Part of a small language model's weights: rotary positions.
MLP neurons of a small language model. Each row is named by its layer, matrix (up: input weights) and neuron, and shows model dimensions 48-143. Each number is 128 + 32 x the weight over its row's rms, rounded and kept within 0 to 255. Numbers have three digits each.
After each neuron's rows, "fires in" lists the words (lower case) most often at its 100 highest values on Wikipedia text that the model never trained on; "fires after" lists the tokens most often just before its 100 highest values on Wikipedia text that the model never trained on.

L3.up131:145108177068151118118116141128118111121137167110144202079186129109141140113095112105163137135127129143138115109072101190117111090159135173139142141002154139196103080074145154135108114123170148120126139122125071100080114071117147113127118144134169125162120129142165214171092095093112129100
fires in: "then", "time", "season", "although"
fires after: " the", "th", " this"

L5.up156:154103093114173130129201085065079072061120136130105164164149188139158122138157131125134129156131127141077087086190084124175111158154115107121063140177123099169083130133138095097160138118126117073075099134176119102127134116137160124064143177093195175161090150145123126133172131105152130111
fires in: "loss", "formed", "los", "described", "form", "location"
fires after: " Lo", " lo", " describe", "L", "s", "y"

L5.up475:120146195135109132150171130186125150088119090136138096124097160150160142079149188119107141175146076090170119123101089145140090075167148179134111112087076089129136105105082124118160086147127112135149162176139094133176146142170045151180199162068146093124121127057102095205145110071179133151
fires in: "squadron", "graduated", "squadrons", "festival", "squad", "kong"
fires after: "qua", " S", "u", " F", " sign", " K"

L2.up71:146171122114145142099092109132188130107104151059168150127184111093168122127111103110147108120170133142062135103134058102117108139146167185197174153099159135150136133170137079157113148137113173142079112098131118121166153119122143125071156062162140084137180159145159173128054148139159136152
fires in: "although", "there", "time", "city", "shopping", "more"
fires after: " the", "th", "ho", "s", " Mo"

L3.up359:183137087103153081154114137162129100131120162105151103170139179165131167128143145144157096075115132107129137132097127129162170149165149148097104089059123134093141054114095089153162130133113120147120142102094084060105133164146168103116131118137112128081103132107156147078162129150117216150
fires in: "0", "los", "1", "x"
fires after: " |", " Lo"

L6.up737:115159138126115139094095128132138141110108197126068170121142137172112134161112109054100107103156229130106147168131166117096118157152163119137133070060177151149151151056109117116097092159189103178133133123142054136115140110125169121162095118112178134152092160123109146100162046139093149106
fires in: "squadron", "of", "upload", "squadrons", "these", "squad"
fires after: "qua", " the", "lo", " part", "tro"

L2.up482:137133158123138126164098078107024162171148120107134174143106111131143126105096106168064125169104181087127150211076172151097127173106091134114158107134119085162065175082081143152105127142066099137192110117149114150139103125143159146177091122103122140141100084115128158077093106146099173146
fires in: "were", "being"
fires after: "s", "y", "%"

L3.up442:141144114132115145166152073109064075075093121173149140146181076144128140070143064096142074108108127166139167149151193088108086140072157113139060115195101186113123167154123071145109123124197102080113115140148135097162142173198097174162150103104146133134159098104183135132148139082144112055
fires in: "s", "t", "without", "anniversary"
fires after: "'", " with", "ni", "I"

L2.up653:162137145092120083109085155131160108143167127127149082148143085162051089150102135127098160109128068068148089210093124095073156163131055133219151105131095121184091203079150143165125109152120120131163112120136173109135114137148138156146133047072137127211103086100149091125150118153118101041
fires in: "born", "n", "place", "personal", "committee", "their"
fires after: " (", "″", " The", "th"

L3.up599:173097117127153144162112163086143106085128063119102162097115134106097115132154125166118102114178139077130184120128167112154124176155153142118094189184067123117097144165149140163101099134079096124188125066112067161159157106107169144140114122159134106116086159092068165130174115139132120112
fires in: "3", "two", "foreign", "6", "8"
fires after: ".", " for", " |", " continu", " a"

L6.up607:109121071156164115173141087128145104124127086122103107115160175119178115113110188130158119129157159101086177173120186175073073079153123183156107103150170096170090151136077163144066122130132131135130152122192127184099113105178099129144174155137106080105139138172134109194105144109199088089
fires in: "well", "congress", "candidate", "promoted", "able"
fires after: " C", " pro", " as", " ", " con"